MLP neurons of a small language model. Each row is named by its layer, matrix (up: input weights) and neuron, and shows model dimensions 32-159. Each number is 128 + 32 x the weight over its row's rms, rounded and kept within 0 to 255. Numbers have three digits each.
After each neuron's rows, "fires in" lists the words (lower case) most often at its 100 highest values on Wikipedia text that the model never trained on. A number after a token or word is its count.

L2.up135:155162182124098121140175108148127201119118118128216179092157126123109085107111119138107079158115055129163101149133114102149118118099202105123141065135071090154094112091096117153100162115136099123089131110126168103123102140178168160138177152083101165141082123139065076165092142112078140120128165211154118142128097057131142118120153166119132145097100130119086157181070097183147166155086
fires in: "and" 25, "s" 9, "2023" 8, "2025" 5, "2008" 4

L2.up97:195170068145190074075096116091120123121139149104102108160097104062190131132106077180071130087132137156143094115158110099085140055131116196148109109110108123157068104168087115112189138141145066133072159163159127111149142177114184151176136117126178104114118136090111069143121085135166133121103152190135149185095099147130094142112102106111180165129124057160086147138078064153132162110149
fires in: "on" 13, "county" 13, "to" 12, "north" 7, "missouri" 7, "under" 4

L2.up24:163113084146161057105091137092147129150137206158145118113112131111125131131168126134165141110184149117142093149135103077080118115158100177141174116065088168101128172151101140130162148122141099129128150158122110125126141143072150095130130141129130102044149168096075108158131154162120129094089113195106095123081107132041130108110082114093171087157177128111094162155078104151101117158099
fires in: "0" 23, "to" 15, "team" 10, "1" 6, "win" 5, "3" 5

L2.up480:114148096118160102147124138198140133094064130109112161099133150181110091157130140049195128094212146146075180139138107127078096131130104111130147106145147084086136108152140102192141066106119132100110120079156134182112084148116110209125158130177185092069094134103128143125147100111137098134143156123116079107112151131099110165070140090157162200149080164078166175163144094187104096101139
fires in: "him" 13, "they" 11, "their" 10, "at" 6, "his" 6, "himself" 5

L5.up409:145105148065131092201153124094135133108100143101129086136124129146138170108156107121113158173164151171112172137121089110072135096117107125078155100179137137076126160088117114170048134068107119117144127049116128113138224081102138132113100150141185147160132119114118177128177172142203181127117105137167120176102131138121139085126102194198123119079131127143157136098171087109121154116091
fires in: "an" 93

L2.up510:118103169113161164164106101116121092125140168093100104159122148126120101139130091075117078155135085110117127089126097120155069134176107111161168109157160147090114216122138098117094133169121189104121132144149151104124126078136138156149152201105164151144143191214116132144130123136164135158105113208093109093137100111089056183110156142161150151077180124115055142127118206147170106086120
fires in: "by" 26, "with" 15, "as" 12, "between" 6, "after" 5, "for" 5

L3.up379:120102134148132137092160085108157124117113189158132214096138081133168166138085117112116113151119191225111092145137134072121125115122103089122137108143124135131145168043158174102140145144110088106121148167060134232113165107092202140121101143120080183124136160116124060159173109148122098106077111173144108145142105185094127147139119142128149178163155151079120086067170120101161092113110
fires in: "was" 42, "and" 13

L2.up10:146085113114113107107143061092145191089063127068105120065091184160113097086086094137143140185116158201150104180111107099142132132099111157108150115135158090119136133114163205084033138142128127146113124155145118124146102062127178141166182191092100098122135107099116121133160148100149069179132168135176117140157087113063109144203041185134112116093159143118094129181231110129156106085144
fires in: "the" 65, "that" 10, "of" 9, "which" 6

L3.up185:107155163139163130155140093154148141113206125168148168082124113141129055157137150126115113136136105234113146142137101138098155068096131146080160097199185163099129120112081139174061148137138154102147119131093134130110182063109173069135131154142131157102122097085107160111184101112159125147151067165129145177174159117048125122128098153205170165154074104123113110089100122113112128100178
fires in: "an" 24, "remained" 10, "not" 10, "taken" 5, "or" 5, "became" 4

L3.up498:152142108170151100083101182176159132078111143085106138119078149117093130099102110133152163175111153121135131148107083120153085079161151086063141148150119109117164182126126146100136103127133177164177072168136126152123159028077136137106150113143116181108165120073157098141134181139161083169103145100181099206105048086101117084142144165128125136075105158101108143109144115087172085145149
fires in: "the" 87, "their" 5

L2.up196:110123081106039146124125151136161207067100117141132159072090103124166126155096149102114102092113084192122154101119135119139109099107080111109133122206179143150128130075230138133052139096166112115091176134082166167125134076123118093130153159159129140134113096139083144137161196103123151189151096089036059105153072115122160081116117155095100143126216161119148088137147155102148093151118
fires in: "most" 23, "more" 15, "s" 15, "very" 11, "much" 6, "as" 6

L2.up304:105128141109096081176147117156133111049151125091121169134101175118101091074134111075140073154160143164116136115122119099136152096167103120145179060138145101153127128079119150114081099151172147140090137183081148121141110075131174129090151127147123121068169118127133140177198119186143126154141146161159086138165037140071111197147134182115137177111179133060093133092109116155124147089116
fires in: "as" 26, "including" 11, "include" 9, "that" 6

L2.up8:102134142144168168143167117128151175082087206108145097126115101133127124074121098138123142135189135176119167228111091130154198060172190096159094111138198109086076135102193161145155165124124127137146130166110137094100123181129114118142200177167153164111136108061160127123134165158168097143145112144117086112151087093074120149124115150104118090144174057122095089108158053129097166132130
fires in: "a" 24, "the" 17, "and" 14, "degree" 8, "graduated" 5, "in" 4

L2.up85:183132137155117087137183125129134135107117118069158181140139104130119130154108155168161132154130149164178143089114141115104142171139183123178140085105095093127107127175182130079122177112115109145093097147135084100179117129076135085124120136110126102126133086104114157184077130137133128134181121128150065160134109127097131144113151116125125136109064128099107166104128163131169059112113
fires in: "of" 31, "the" 16, "and" 13, "on" 4

L2.up2:106136118136069127146167113196129189097114088098080091125160082136191131100133123149050104133033130174128100123149113130095095077140211103086153108146095139139138160184088130106146070088130152110109108022065173138158113097157105162109120130133164202151139109155083182133148169163138170223100157200115160127154135108130129110112094129109108135111054139155126097147149157160129125089167
fires in: "of" 44, "on" 11, "the" 6, "ancient" 4

L3.up286:149123102102124124117160083144146124078095110159165091136144094161131182089133128098162141122138106182162127149146076118134166104202157149054151090098126146148114047099183198185116151136105065046139149133190174121078124132118128104139196146134178110087128094153109145073159184107110086131087106155141089114167067102091129100149139109147169113129169175125114161129148102097164127134108
fires in: "and" 73, "of" 4

L2.up483:177179098169128050130073106115156131177133114121173167110141165163133129095091143185185099087156144211112120112137130103144142116107169090156117064090076131125138085121122116140063133166155165190089144117128113138123114169132159112110118109133110189088131094111097156103170172091116093148096160113223062146086085058124109148128145114121140161143115135108124123152127114053160147137103
fires in: "has" 29, "also" 19, "have" 18, "he" 10, "she" 6

L2.up385:130097140133108142189097101142127184105075127143194142106113101174107065141084112138179118100081135176099154163148094131144122142139101128137175085150161135138176155104170126144093107134193199085078122138162143164164115133154102118094174166156138093120127163090074135098171186144126155124212132096051086153124084101117163137118069116109176164128115152093107087114173110170117140103157
fires in: "s" 38, "than" 12, "and" 12, "the" 10

L2.up212:113098101119142086080194119088139111108171191109092128076125084118105140127080059146119152128153177162109172211096081131093141146102104100140150119128191060136169114128171093128133143198120138101065093120102187152138148123088113100139104129124131122118202160144103112158116127129209100146110124138111095171155081106093123091080148138147146138141137193085085174117130134175114120099116
fires in: "was" 22, "were" 13, "his" 11, "him" 7, "to" 5

L3.up167:155120145105122100154089104134136223089101130144161085083126101111164167099098066128124174146092108127120115122156098122087093148131161104091158114122149069121094128136153086088125141123132111096072097158093129120150152061141190198075141112107163059167166156175097166150118127139157114144177136120138048111132121127164136102114132153148109124113141154090102157119154161148088107163151
fires in: "the" 64, "his" 12, "their" 7

L3.up402:122117166050143132075170159146162153085163110162153167080084168124137133134124117109090150136119146143125085133146125103134134133149082152105143096204090118141150115101102096137114084065081087119136174114119151107132172094064170088156164110134144141168149056085138129136137156175075144120106083175146123204123167129102078157107140142086135123168081131067113201130168079151183171123113
fires in: "to" 85, "too" 4

L5.up389:124092108112132094141110124126140166108117153150117137122056154105134085109161069106094098099096143202154136148114124107096091087140127184150139112154125113121125165175113150117150147129137127100094133151112134101162164075153133116074091144129193136110139100146076130129159168148127136138187205195126084145101106113084170124148066175159107146080195094142105118094132211162181053140128
fires in: "each" 18, "this" 12, "the" 9, "one" 9, "some" 8, "home" 5

L2.up201:151115104096165171092072098198156094129117164184089135108148156183137159104089084145154135118157158169071091140116119086059138119127103100146143115116107106121131165089127124068025132129116085153126107102099144079122154091128149157090214126133183140144129109109071132095164133167077056158081107168144125161100146174093150173113138133125192143162189121119097128118166170088114137133088
fires in: "who" 24, "confirmed" 9, "traffic" 5, "which" 5, "coffin" 4, "destroyed" 4

L2.up464:141129142129170072108156177110128164077186182120109091120152123118150146094186070168116168119122121173135173094131134101137097061177084124074163095163089112146113157114188135159130123100190025149130133141124128121158167113153190111159098122080087199039150111130098087146139067160138151144126098186133140105112145134130112120098079124123160156100120141092092125128121120154123120141098
fires in: "a" 24, "on" 22, "the" 11, "as" 11, "was" 8, "to" 8

L5.up441:121115072145140085153106120171145128131122079104093112094118121139144102135117107132108083137136078192154072123114070136153109134190201113103157075097175079093143139085079084124094151094084123133143111152118115132092237081122143151145061115141131137098137114124081155127145161155161139148111123135144087157103161124146139136175100146175161105105139153140128079121146117105141150118146
fires in: "an" 65, "ancient" 6, "anion" 5, "animated" 4

L2.up238:161215088161072085204187061098153112097090102104159122117169130106088115086146120143170085146145157137093186117118129101083075077222103112130152081135138091115186130087109112149120132119178120160138137162134139136135197111159113106095167128085147153123152121063152083155146143155040108138133147162108073076143039103105166151102099201170087107104140115118140164128170138139145093152099
fires in: "a" 63

L5.up215:103126070187129092126101114165136126110061183104173140094118127156112119097180082145136084122136208152083142153110079096121198090111111149194148070096133125143188140066167090058137159139159122052137142133137146163127168128139141105113141156120129112077101156106103131131149131095143126116077166154121123203177109140121128124083114149082120075138186186056137117196210118124176132174145
fires in: "he" 36, "she" 22, "his" 17, "who" 13

L2.up152:107128168092130138132135113148118138115094117174159186065135123131136165113094167089143180162220088110135116129136098108087112130169150149116154123139148124064164103090183118152125103092068098127110178118118144173117109171116129108114171216116129150137067146135149157100177140104119059134150156162122083112110068101091134121084073133152179124067163148116129146087108083115139155094138
fires in: "and" 35, "or" 21, "addition" 4, "also" 4, "example" 4

L5.up95:083101093089142144197173111152152165086089125085114108095134092103137146139114130084031165140094112148127181142134046103174143040130152160064131072096170079134165084094132100123169122108086181111167090162093114092132165093080156147099148136123103161118144116154125141152153155150139167147129106120096098195152125113108155107144111161121101120088144126137148121125098146121188105081118
fires in: "an" 34, "any" 12, "some" 11, "many" 5, "ancient" 4, "the" 4

L3.up231:149120144110135084157130090134137156041130107168146186090103146140121081072091106144147117116152101180132127187131110122132130076179086111099119116139133099064122119132142137153085103091094113152092136121094137125092116089144173143078195136142119109150132131172117106076166094174102129192136117218131021143130064104058155133159137132136186130138168139096138164099150069112130172114105
fires in: "and" 97

L5.up217:087113057116076144202172087136151114150092115126187120154122120130126151161066056086092125135106142134116122136119093130105131144197135166119141127169152134114095105110247187148103101080067138090133138157105130138117138128126097183116158107148118150147164129049131093140133093096087118121144155171181091112167153112100175175139155129180156141124129098092117108168217097145091084088167
fires in: "and" 33, "or" 19

L2.up16:112166121105059131152132128162149134111152130134123100164121056085107150173113126102129126111108091132119131117143128089095127127123092093126119172226179131141164136109116103134113123108119128172119175135124157105151190125153109117077101132165114125157154111135136091170142097177079153120161067144092069116142077123090151173048110155166165177120115111115108135123120145167117181128131
fires in: "to" 44, "from" 12, "at" 5

L2.up59:116133090150076156123115138205137129147182115137120123076111104151175072063125108142093162194123121171121116120135134110125125165123129055081146088209148149115103165120191158133133118148166087131117110098139144124132147091090179086129107160125114171170150108130195126165126134120133143128115094160152111135161094089063155111138093158154125081138114162113069143206198107175146135120144
fires in: "in" 35, "of" 30

L3.up20:172145146162048100109094133199120196079163120107129091152168143150106115120110126133174198116119138145108149131125118094136143127085091149046128090120134108148097154082098125116062196167122140142123127123154195166116156167166181124106102115137113176160107133149135163138190150167126112133154130149153104124131118150118115122146103156138120151119145124035053108126159117102142183102091
fires in: "which" 65, "near" 6, "who" 6, "when" 6, "where" 5

L3.up1:129212152117125175162096133116176146084122172107154116096095135182106121093117078091121126136142129095060077172129130098152132085118127135178137123130215117141144148150163069099172094158127138172107130138132169170124144105151097197108127149113108123065153142114043087116150108174112041159086120096120096128097045111121133102114095107138160104200122177135159197193100171119116059175114
fires in: "2" 16, "0" 16, "him" 9, "8" 9, "9" 7, "4" 6

L2.up336:087083099117113126132136142102140144114130099134122190078072120089083082122131135138114124105118152113126126147138113072107060064164114094130130094148137112151151180101175164191117176111111115089080195165117129147128165070145147161119135130162129107149173081071068126176170111111098115131177095183106128096205122079163123152114156166135153188082146128103069113121192167191118092164145
fires in: "the" 62, "in" 21, "since" 4

L3.up357:129119102118065131154115138122141120088108076131102140122165166143083096153113146179122124113045198128068158128127115189124156156137132048165136106172175124119169127132154108162044122117166165084103166110204151095116107127077164123123136156125156145124137082126080160165162122105154148193134108090155067171106103076117185165096188163118131155127155102144128157188088101110113155103155
fires in: "has" 33, "had" 33, "have" 10

L5.up17:110129165101116160154123159138138163090137135110117167057065136098151140094091073086087134140137165106162097088153100108067155078138121148080118146154155129150124154095116112169130142099127138119132098130092135167088109122126216158110055089108114155132083108109147082151139126093173101115097183137170118112056102093147134104103173181195168138149134140138158147101091113103118068160087
fires in: "his" 72, "their" 4

L2.up506:078135157113110089072150134139143178086109166108135121138151165158145110054170145152061120112077137121131130105154111150124103154138174154080129098204091144091129149150129117094126182109102167151097094137126146138154170067079147122132098133122128142128105105154070140147149113153176134129082094097156093132207083128067113072103120132095129108113180133049101150150107082132205095138150
fires in: "the" 81, "any" 4

L3.up300:149124099132156118188131146117132129105133162136130123105166131187154127124131070077084112224162124218118118171141108129121047084135076118064171052129087108126172161095115081177185151118088077150133143090171148135136120114103166089185185137124179188133068100064110138151111158142115093125148122168147093113157144137110033127092137118190159090122125066112107146144142115101147135050080
fires in: "as" 37, "so" 10, "ajax" 4

L3.up340:129159139157153070127088076131162107073152227119114155118103140151081080055105117148088178093160129127151112146110128094106042112142155119158189109162138182133146150120132116134144142137158079138094129099132149179152173066113155164097113113159130140059189116134131143154137180149102079150123122133189120153155077111106129131072168138139119103125150173127113137094115103089205092130125
fires in: "is" 28, "she" 25, "it" 23, "was" 17, "that" 4

L5.up224:179137154126132116126132088118127181082103101104172148120125116191117153150091133086120163166151132200104075155104075111140089112183108125095165086151143086132139142083078117167139162133144126106120132191071074103168147105126179088139175117170162095125161151102071080132128144116139129187132095169160088135130107118074151155114123188162143124094174115085156197147152086086188145095116
fires in: "and" 36, "as" 26, "but" 15, "that" 15, "although" 5

L2.up220:178110102132116172184068085165119187115149132108068167100093102162125127155047111133107107163139103135172091138131121108096114165140182113094149118200109130118165160122144109119117149132065139122128128098174121091117138090106132145119164187101119172156156093137079136105194137126188103146120115129133122133105144108160158152129120120184169193113170151135153122174084109119164100047102
fires in: "this" 44, "it" 10, "of" 5

L5.up473:151180130099117092100137091156144123064077154095151120130092119140117167098112108141116106170136146142079190150107119096129102157131131103144172115194128080110113130134137133063119132100183120114071099134163146169158193117106147106090164108127128122077125125122128073199158112129165097154100159157168108136122117117102146125160137164118090118112145108110167141146100112103164084095209
fires in: "the" 21, "they" 16, "he" 12, "were" 6, "mike" 4

L2.up78:120111134136124133130149190172145121100101165144174077106112147117147090093089159113096145187112109126135101171123104146158057122167127123121121085220176193136088143124164111156148119093151104153105124104160108131153167160096156140121180093200163094125129090142155137185116135125144184135096160179126117153207111125101050181080180107145141120174140113075151089089132102131177108131160
fires in: "in" 68, "informal" 5

L3.up49:081175154115132148156159109179131153032130170142156165096128107155100106117069105103159039112117121205110101101122136134104113159075069133171137128184137129125159170154152102132096155145147180195097125175114156179097150140111150085126187188157106196125091132109121109133205138166084100197135115183127083157130023139138113120118117155152139156122135125074174111111093121099151163126143
fires in: "a" 38, "had" 21, "received" 20

L2.up457:141126175105083122127185163176145137150144174164141140172094096150141055082119081223082149168162128170145117149134095124155110094144150102112129166145116090103092094118150182131121123111148115214136147145147164049121116111087124101186166139138113135141088115095154153145101141176093148138088130170148141148137090088133130104150128132166082124185159094083144063131178119080135131175108
fires in: "in" 53, "information" 6, "informal" 4, "predators" 4

L2.up325:157145121130096097129125086079131135082142139147107168098110115151183135100140115124150145134149165180147144123128126075106115158197125057101173102159106123016103087024114131099117112090073023166110153155136157088107164073114119153181097123141124091120136118088157126175185132112099101152129107168167096081218131145104077175137158143191137174133132097094072148135129102143139133127102
fires in: "would" 29, "to" 15, "can" 11, "the" 6, "at" 6, "could" 4

L2.up498:132154075091082157061149074128156124099142140112081132116103138143129096146139119096171119064153171164125167133138105098122063134072088127133193095207085129120147133114110140125108136132165079096128170119120085043127159066068176140126146182051128153136164092089150138148136119148109134138126108110140125113189144140115149162126092097158159142166163117114108097149100080148126125166125
fires in: "was" 43, "is" 22, "points" 5, "emreli" 4

L3.up90:082130076124183086083126152126164146096142097169178134134149080065090112136094140101141127147120122109082139087113118111098094127089057163126157120185171107127137151134154109100103145106155191196101063181132129133108180085132138099096140146136073127122129078098148133129178070179200116149173095114119128115124053176130108105113122185165170154111142089115115113160118126138120105094129
fires in: "a" 26, "the" 16, "gained" 7, "make" 5, "making" 4

L2.up178:122133164122101072100185105126138180070162141152133195071084135123156146156065106093110135191113185181163101092118097138076102044170157114172162125182193073133082152153092061111134179158171122115069067104144179166158154120113161146152150135086153068091190120117095139159169116142160054177099104150130088126102090175068058156068136180149139184117162114098103135148144090136100139167116
fires in: "as" 51, "that" 19, "the" 13

L2.up65:098120174103099174117184093178167151146095139148092206133114163110076079126086142106080098124127120143138035133124138128160064131143123147129131139146169124145099174124068084089136113104141147152123119182120155100106124087098130046143091095123120118152149119138134050161163180183134167119114130193115107143125091138111061121099150192125115108124168099073082161124074125138218074192167
fires in: "for" 79

L2.up188:135082098162062194148159111163141202119166112106098078107163128098164102111100121130108142150127131094146097130120110125128137148120148166113139103158160101105153146130146126058118133080165207081105091120095132097146132082148139167123142156120074132136164121142118170128151122119208151113170148115113144134164103072061088168173119174141148165137099098110126140149134089174080135087160
fires in: "the" 67, "of" 29

L2.up260:160105108149136174079135149099132138087126093076097100119147114139088106155097070175176127160135152179109078086127094083163151138163134078148116151107123092118146068127171198053132139056145063148096123109151149121127114130137130085153131134169089165161125086107127097126154125155146158158177171139130126113122171139066169095144075098110158152182127107130106116118155123115146168102161
fires in: "and" 56, "of" 23, "website" 6, "www" 4

L2.up297:124122132069165132096096109108155080130094170085111125132153167141124127116094124100121169164172140174123101180151102174107113140178081114103090113126169132119172177121165150084196127128123177168120120163109139129165139095081143064093112122140079124095176055109144050151117175098180100179180154119159071117169065080129111133130169226143139195108120066105148150120124043070135067114119
fires in: "in" 39, "a" 12, "for" 8, "her" 4, "this" 4

L3.up16:145138144125082079153138112146140143055070115111107135124061116151144133116144138082075127138113122160102134163116132134135140098216148152083153063144137136124174107128140088160102123126153103171100160194098196207115187108094124140111148123070187124056133141137090169150173185087171145170167104142099122088118082120132117113128145195171134131061148161152105126135094133130157099093104
fires in: "an" 49, "a" 23, "27" 6

L3.up201:126164127129035141162150124124149180089110116085112159160050152222108109114122125129055060158138078164136177177136136156151062108052124144135144102171101102098164164186094151127127139139109115181126175152085103089156153107120128062111138097167114144126074150127095129173138163149112213176140096153128096133124102155130114123073133130109190133110137106141116151087061137124111081099133
fires in: "more" 33, "most" 23, "less" 6, "no" 5

L2.up469:095146148104141090164128071082127219112119173126103136143115177141180075123129107157133132118132126169189101099132107089095093073070114124140124073179131120138121144102080048092165120123154127122093101130078119136136148092127219124129132107177157101122103143114103133185149142146129095123087145181131133145094106124108141150107136142139108185149168134060140144160106140063119142149064
fires in: "this" 42, "who" 13, "however" 5, "henry" 4, "that" 4

L3.up146:117163118140073090101112095166147135118145112155112182135104172200109073102102141156141124139169130178063098105135097106076115062093148086195136078193170128139129111119176123089075112136147114119117077139062139162123131095100090175132179117157072114110146119132094084170176213152195115209108107078113130113106128098079139178102155144146096125135181161127116136186125087113163093113113
fires in: "it" 35, "have" 13, "has" 12, "was" 6, "they" 6, "she" 4

L5.up470:121178137160177093121200153105186146072100144115193122158119030147108143146150089133101159116195140144090076134105142098163061151106168128124145109110164117115155084140105053137139084169098086139105103154107106109143165152065140065063119167135131152125085129117119100130146158117103144170090153097157124109079063176126097065156122187141183126124113165117095140147129129134162085160154
fires in: "0" 42, "5" 8, "3" 8, "6" 4

L3.up342:121149106100042140165223098120136189106081120147166133072152114116104170115121100088113111079140129182157165131125089090123056088145125140100164082148118111111148119167197114128089119104097104121095132086131145125128169102146086185158159104115146165187121064112064121128112182149123122115096151205151059084136146101060151100133077121120072128126119167085044175144142137175126153165107
fires in: "a" 39, "his" 11

L3.up452:168136142056117136199179083187158147069135178199092165096127091153138113067069133125124111168107128106116093148127070107141166145183116113101132154134126124143134058076156136111149164114105150165101168095109129112179165157149114192092126118116164108193155038159121148171083154150085138116173123188140111122148138085107120088123117120119111145074116127115129135126141153094098057164146
fires in: "of" 49, "for" 14, "vernon" 5, "early" 4

L3.up303:134130168168193122098154130167140145087147173067185149087115097157140104113117108170055181159095182198107118096120109140074105127137130094131229072171121077133189153160162086122116179159160116121125100095137144116155165113127157195172114173144121068094105150088105114162120091111086134096040113157179156125149124115139113106078142132097121127148167153143098136091154086140113103164136
fires in: "his" 22, "s" 14, "were" 14, "was" 8

L5.up424:146128161122044147105147097205127171124159150169104147164149126156150121098093112176052198068082140171115106137121093122135149127119124129160177089195176099087166102088068144109081161124082105102085118130114135139087173125146136152120122128131079103118123139176157099128180155151072105138149109119134117132136088113104119121089105111149135157158131127125110157096148082181100068134170
fires in: "is" 28, "be" 24, "are" 15, "was" 7, "not" 4

L5.up418:126094111151100163156176134197154129093132103097160123091098094120171156164136125147111125164133154181123117063138120104169132084098103108066178091205133118171134043123161165161136112139105122090144158109115115128137144093099158061112139144139082077027094091099183153168191129132140152114194126168134145077119083141112105105122099141144118134076156111122123098113175105106134133081112
fires in: "most" 33, "of" 14, "more" 13

L3.up334:094132091078130116142161069133139180124114107146168159123118087175064118087099108119085104129084104167118094149131151158161137142114089120125118124177126108157119153136187121176090134112179097092072149110079156112113214092095184110154115148129169139171176133155153142148156156143125155194183068207153129130104058155086127162136073166171182182041187133095074118173163123168143113098137
fires in: "is" 26, "most" 19, "one" 18, "more" 11, "both" 6, "each" 4